Weights of a small transformer language model: width 384, a variant of Muon for these matrices.
MLP neurons of a small language model. Each row is named by its layer, matrix (gate and up: input weights) and neuron, and shows model dimensions 160-255. Each number is 200 + 20 x the weight over its row's rms, rounded and kept within 0 to 999. A neuron's up and down rows have the sign that makes its largest values positive.
After each neuron's rows, "fires after" lists the tokens most often just before its 100 highest values on Wikipedia text that the model never trained on.

L5.gate993,212,195,198,181,215,226,228,206,188,174,210,165,179,181,179,213,173,174,207,153,202,183,208,168,205,213,191,208,187,214,178,229,198,178,195,176,188,252,217,177,229,203,214,211,219,194,236,162,180,200,214,214,215,183,177,179,199,224,191,174,197,210,204,185,175,183,231,172,184,160,210,160,198,237,201,185,219,190,203,226,223,171,208,195,188,190,203,183,220,206,182,208,181,199,170,173
L5.up993,214,189,202,229,217,219,191,221,182,206,172,192,209,188,197,190,177,177,230,189,201,177,191,186,214,195,214,179,204,200,214,245,198,200,205,173,199,200,207,175,230,196,177,227,230,198,218,185,199,160,188,201,193,201,221,213,197,152,169,170,185,192,217,198,190,236,175,215,195,169,185,211,188,215,210,238,213,209,207,175,213,206,183,198,196,176,209,219,219,190,224,199,188,233,235,150
fires after: "==", "\n", " ==", "iding", "."

L3.gate641,189,183,185,166,191,162,185,216,213,218,168,217,201,231,191,254,228,192,196,187,201,196,213,212,215,179,225,142,193,212,194,190,169,173,201,225,206,199,212,206,207,188,201,243,161,202,173,194,192,216,161,192,236,211,173,215,196,177,184,190,170,213,211,223,178,203,201,198,214,216,227,188,165,198,220,180,206,199,221,230,171,192,206,185,206,208,169,185,169,202,200,197,217,163,181,168
L3.up641,204,206,211,207,181,157,212,205,154,232,197,202,199,238,198,204,210,189,178,167,220,195,209,200,185,198,181,244,209,219,193,200,239,197,197,205,185,216,194,132,201,190,211,224,174,176,207,205,200,185,161,185,212,188,216,210,196,192,190,225,167,188,226,234,231,177,218,212,205,178,227,214,194,201,209,216,219,217,242,208,219,208,220,222,218,245,181,210,183,199,194,205,243,191,183,184
fires after: " is", ")", " was", "\n", " an", "3"

L4.gate590,204,190,201,217,220,185,199,196,183,186,193,179,192,216,199,208,250,195,220,181,181,216,200,190,187,206,214,209,213,199,202,178,207,202,185,194,171,210,198,198,161,214,214,209,181,213,215,197,191,196,181,203,212,207,237,196,192,177,203,214,228,182,199,189,208,180,182,220,213,164,228,205,195,232,207,192,197,184,185,233,218,218,178,171,208,184,197,190,165,195,202,206,197,212,217,198
L4.up590,212,185,209,206,214,171,166,193,236,172,189,194,227,206,204,201,216,221,185,213,148,200,217,185,192,227,207,210,209,198,199,194,209,213,196,224,165,220,224,196,171,214,221,203,246,223,202,190,193,188,191,216,197,198,198,205,171,213,213,199,245,189,214,188,207,190,187,224,185,208,151,224,205,203,214,173,201,191,157,240,211,181,156,221,205,192,173,157,195,204,194,183,180,199,207,202
fires after: "\n", "j", "–"

L6.gate622,211,206,202,211,213,188,214,217,202,193,200,199,184,178,227,165,210,213,199,209,188,185,215,215,203,234,190,222,192,170,198,200,189,212,208,241,192,199,207,170,194,216,199,238,201,179,228,192,208,183,214,192,204,185,198,190,168,216,198,202,230,209,242,230,208,206,202,222,226,222,171,185,191,171,185,217,164,215,200,172,247,203,159,230,210,188,201,181,232,214,168,219,229,227,189,193
L6.up622,224,196,226,200,210,201,176,196,188,200,214,205,172,219,224,200,185,179,213,226,178,194,214,202,204,171,198,204,191,183,182,185,215,182,232,158,204,161,198,208,170,206,192,207,204,158,149,227,177,193,161,204,217,211,210,222,186,210,227,177,217,178,179,223,185,197,197,213,155,190,208,211,181,182,228,208,203,242,205,200,190,177,186,194,196,196,220,206,242,205,183,205,217,188,181,181
fires after: " |", " ", "0", "im"

L6.gate968,196,185,214,213,168,258,181,196,208,221,174,216,206,200,162,202,175,231,183,215,184,203,208,214,175,191,199,190,168,185,176,176,192,197,227,207,199,235,188,196,184,182,205,200,235,185,230,200,189,194,201,187,202,154,200,185,181,224,178,203,198,177,215,201,175,214,228,154,172,230,159,175,200,224,227,175,197,168,169,205,211,210,185,208,184,195,185,141,201,217,212,206,194,198,220,192
L6.up968,212,183,211,210,202,178,216,186,236,175,209,205,219,197,202,209,184,192,200,218,137,189,209,210,182,216,171,214,179,180,208,223,173,220,175,237,188,172,212,162,179,216,190,182,204,180,196,186,205,162,172,213,186,207,186,201,204,209,213,173,209,175,193,184,213,182,234,195,197,204,192,173,196,170,186,206,210,203,202,161,212,224,180,237,238,208,210,160,192,201,197,208,204,196,193,177
fires after: "\n", " Turn"

L5.gate553,211,213,146,195,207,209,185,215,196,207,230,188,193,166,209,201,212,207,193,201,198,210,194,195,198,210,221,199,187,190,176,229,209,211,232,200,196,255,196,203,212,249,214,232,216,151,202,186,220,199,215,182,238,180,216,202,225,205,195,167,225,217,228,205,181,173,185,205,217,236,140,225,208,215,198,206,208,205,185,175,217,219,177,233,172,185,207,165,216,200,215,200,212,166,216,208
L5.up553,202,246,205,181,182,207,186,190,154,212,192,210,229,191,230,204,204,153,245,229,188,159,191,210,200,181,183,223,153,222,174,198,200,222,202,199,205,220,176,189,225,224,223,188,155,204,205,169,197,179,170,161,220,180,211,229,202,181,200,185,191,190,206,191,175,211,171,197,183,202,192,225,172,227,214,206,193,233,218,210,195,188,221,191,180,176,157,228,186,158,200,216,176,172,183,225
fires after: " |", ".", " and"

L3.gate45,220,229,195,250,199,185,186,186,169,190,162,201,176,196,197,217,227,197,234,198,197,233,236,175,190,172,197,207,180,213,205,168,176,199,184,231,206,182,191,170,239,199,218,191,202,249,198,181,208,206,217,202,177,216,204,235,185,174,204,201,185,156,207,167,216,194,171,198,182,196,184,216,228,196,173,179,239,171,213,203,179,171,219,186,238,170,199,220,226,225,207,220,177,211,193,191
L3.up45,209,209,224,202,198,184,193,179,189,224,183,193,204,190,200,215,182,175,239,171,172,175,204,196,220,192,224,174,207,209,200,195,249,198,167,199,189,167,188,199,202,191,229,176,184,208,221,193,250,217,199,207,212,188,199,159,179,164,198,227,199,190,233,220,190,206,200,189,217,197,203,208,209,192,210,191,178,201,172,169,204,226,218,219,207,191,177,164,227,163,201,220,208,187,191,196
fires after: "\n", "n"

L5.gate883,220,209,198,218,205,217,191,143,213,235,182,231,234,179,161,175,182,190,210,184,189,195,241,181,220,234,215,181,193,204,182,195,186,209,191,209,200,198,213,176,179,222,208,184,208,199,221,171,243,215,203,207,186,188,182,172,175,199,206,202,209,169,223,178,190,213,185,205,182,189,173,199,203,203,221,218,168,187,211,171,185,216,172,204,190,186,206,165,180,237,158,194,175,224,205,214
L5.up883,189,159,190,204,207,183,216,188,206,222,172,206,234,217,200,170,170,219,210,225,186,228,208,219,202,198,223,216,187,207,175,192,227,214,244,213,189,192,199,181,183,212,183,197,200,214,238,207,216,191,222,199,171,171,208,212,178,219,180,203,167,197,207,224,216,213,206,211,209,198,197,174,242,218,206,197,208,193,200,174,189,226,181,202,223,213,193,182,200,173,174,201,181,206,223,204
fires after: "\n", "=="

L5.gate833,190,187,207,237,193,204,214,182,208,211,234,199,192,224,186,183,169,184,195,193,141,212,200,168,214,210,240,186,195,190,202,223,217,194,206,197,218,207,195,176,192,208,202,228,221,197,222,191,201,205,195,191,199,206,193,196,236,196,186,187,178,222,166,213,176,213,200,177,233,180,202,187,192,205,188,236,206,182,190,162,184,210,199,196,221,205,223,169,200,219,209,216,167,153,167,196
L5.up833,224,192,218,205,228,171,230,176,183,192,143,216,190,209,212,223,178,165,229,217,208,239,196,175,199,203,220,218,186,215,201,254,211,205,167,232,214,223,229,210,197,203,223,212,221,214,194,166,222,187,181,192,232,196,202,219,200,225,196,147,189,194,200,225,235,212,200,183,207,158,206,185,202,193,185,190,210,194,190,220,239,213,158,203,163,206,214,228,230,185,205,171,201,199,185,207
fires after: "==", " ==", " ===", "0", "===", "s"

L7.gate43,202,218,175,182,220,225,207,218,182,200,221,180,198,209,202,182,173,176,187,169,194,183,209,210,178,181,189,197,198,205,184,209,197,189,193,223,229,220,220,229,193,228,217,199,175,195,213,221,189,195,176,177,215,194,244,202,209,190,195,168,188,165,190,198,215,211,218,169,186,200,189,224,185,242,212,208,194,194,205,238,187,159,228,225,189,183,212,211,217,192,209,217,200,204,184,183
L7.up43,215,191,199,201,177,169,173,179,211,212,216,189,189,192,230,219,157,188,181,147,196,202,214,178,170,203,210,178,199,175,213,196,192,195,171,194,191,216,204,206,205,227,230,175,180,239,222,217,196,204,227,185,186,187,212,186,201,201,231,220,209,203,194,175,191,177,215,178,175,209,232,186,206,214,196,207,199,235,178,179,185,193,226,221,181,191,168,225,196,194,201,213,186,169,214,217
fires after: " ", " over", " the", " than", " were", " was"

L4.gate591,223,213,176,226,170,182,212,205,200,177,200,183,216,204,198,200,217,184,179,184,215,217,190,222,195,184,188,172,219,230,177,204,185,164,179,176,205,190,222,194,210,182,205,187,160,183,185,229,204,184,173,204,214,200,182,216,206,176,189,215,185,198,184,219,215,177,182,183,227,208,224,191,191,170,216,191,222,222,226,176,202,204,251,184,233,182,189,221,174,213,238,182,221,204,186,213
L4.up591,181,204,176,222,123,192,238,188,189,212,187,167,161,214,195,208,214,189,192,197,201,157,208,196,178,194,201,222,202,218,185,220,190,221,184,229,224,206,211,221,208,226,175,208,174,218,164,198,234,193,200,220,207,213,184,204,179,191,217,237,178,209,207,207,211,216,192,176,222,220,233,196,169,207,240,213,216,186,227,198,187,189,183,161,181,213,215,193,163,189,191,183,259,185,174,187
fires after: "\n", " is", " was", " al", " x", ")"

L6.gate686,211,208,175,215,195,178,220,191,234,195,207,174,206,202,195,183,196,207,203,193,192,209,186,198,216,210,226,218,196,151,176,178,202,174,191,189,212,200,182,191,202,219,215,213,196,186,198,224,196,190,200,217,201,193,202,178,202,179,201,207,214,195,205,196,197,239,220,211,185,209,212,221,222,191,186,177,198,214,160,203,240,163,199,186,185,193,215,192,206,202,219,205,236,211,214,227
L6.up686,199,160,210,209,190,199,198,181,203,180,223,178,223,191,266,205,210,181,199,184,214,175,194,190,204,206,182,205,185,207,220,173,230,217,214,201,207,198,180,162,226,233,202,215,190,230,212,181,191,182,236,176,191,202,196,190,224,186,197,223,209,187,197,181,193,182,213,209,187,169,200,205,238,172,156,188,213,221,248,177,207,175,245,217,152,159,196,225,198,203,182,217,189,179,229,204
fires after: ".", " N", "AS", "M", "S", " re"

L7.gate179,211,197,194,204,209,219,192,245,214,212,205,199,212,187,208,187,209,207,198,190,181,154,197,216,191,238,202,200,228,241,200,210,200,176,226,181,169,205,193,217,185,208,200,186,224,208,210,244,156,201,190,189,189,212,227,205,200,215,192,201,176,214,154,178,174,168,212,175,196,217,178,197,206,225,237,218,177,234,199,180,181,196,201,182,202,242,180,213,218,178,234,225,174,200,184,218
L7.up179,165,190,187,192,167,193,209,191,211,157,218,211,178,198,194,211,169,221,169,193,173,245,212,208,186,196,214,201,207,204,211,195,174,204,186,188,209,190,226,222,226,228,209,220,211,199,178,208,224,207,212,196,199,185,193,224,193,225,202,225,179,162,171,198,199,215,189,192,201,188,216,156,208,218,212,200,219,172,198,204,182,170,185,189,205,230,203,217,203,203,246,201,177,222,228,202
fires after: " ", " a", "–", " was", " to"

L4.gate469,212,217,197,189,189,213,169,236,181,193,220,237,188,202,195,194,219,213,209,214,172,218,197,187,204,233,191,216,199,198,201,176,197,234,206,224,199,219,166,155,211,218,185,190,184,242,189,220,202,189,185,196,189,192,171,228,190,206,189,210,184,178,189,173,184,192,177,200,192,164,183,216,224,228,204,169,182,155,201,189,192,175,172,232,207,191,211,156,204,200,179,209,185,187,218,166
L4.up469,209,167,195,198,237,185,196,164,226,202,195,163,201,202,174,172,218,221,187,212,174,188,204,201,209,182,223,198,187,210,170,189,203,172,199,225,176,203,212,154,187,200,191,179,213,220,181,198,230,197,213,192,196,157,193,209,196,183,190,195,208,216,192,173,241,180,204,193,171,181,242,201,203,222,170,198,157,161,171,197,219,188,180,205,225,202,188,181,199,193,205,209,208,236,149,210
fires after: "\n", "."

L4.gate580,185,191,190,195,230,206,199,238,192,213,198,190,217,226,209,214,193,188,210,214,202,217,183,180,202,205,198,205,226,193,191,183,188,214,185,224,232,183,236,161,198,186,235,228,192,181,184,212,196,168,191,217,188,216,208,203,192,212,172,178,183,214,192,220,198,193,194,189,211,198,227,204,230,185,241,213,198,179,170,184,214,203,192,195,197,213,239,222,208,197,242,211,187,194,213,189
L4.up580,209,231,203,223,228,200,215,199,194,201,238,219,175,179,181,214,208,189,214,207,153,220,230,206,185,238,217,191,227,208,220,211,193,238,170,192,236,199,223,184,217,210,229,184,197,213,168,168,207,200,177,205,246,206,187,200,207,220,183,185,208,211,247,198,205,169,205,150,157,191,181,190,231,203,213,209,182,173,180,230,202,192,185,191,214,226,197,225,188,195,200,197,199,215,198,177
fires after: "==", " ==", " ===", "==="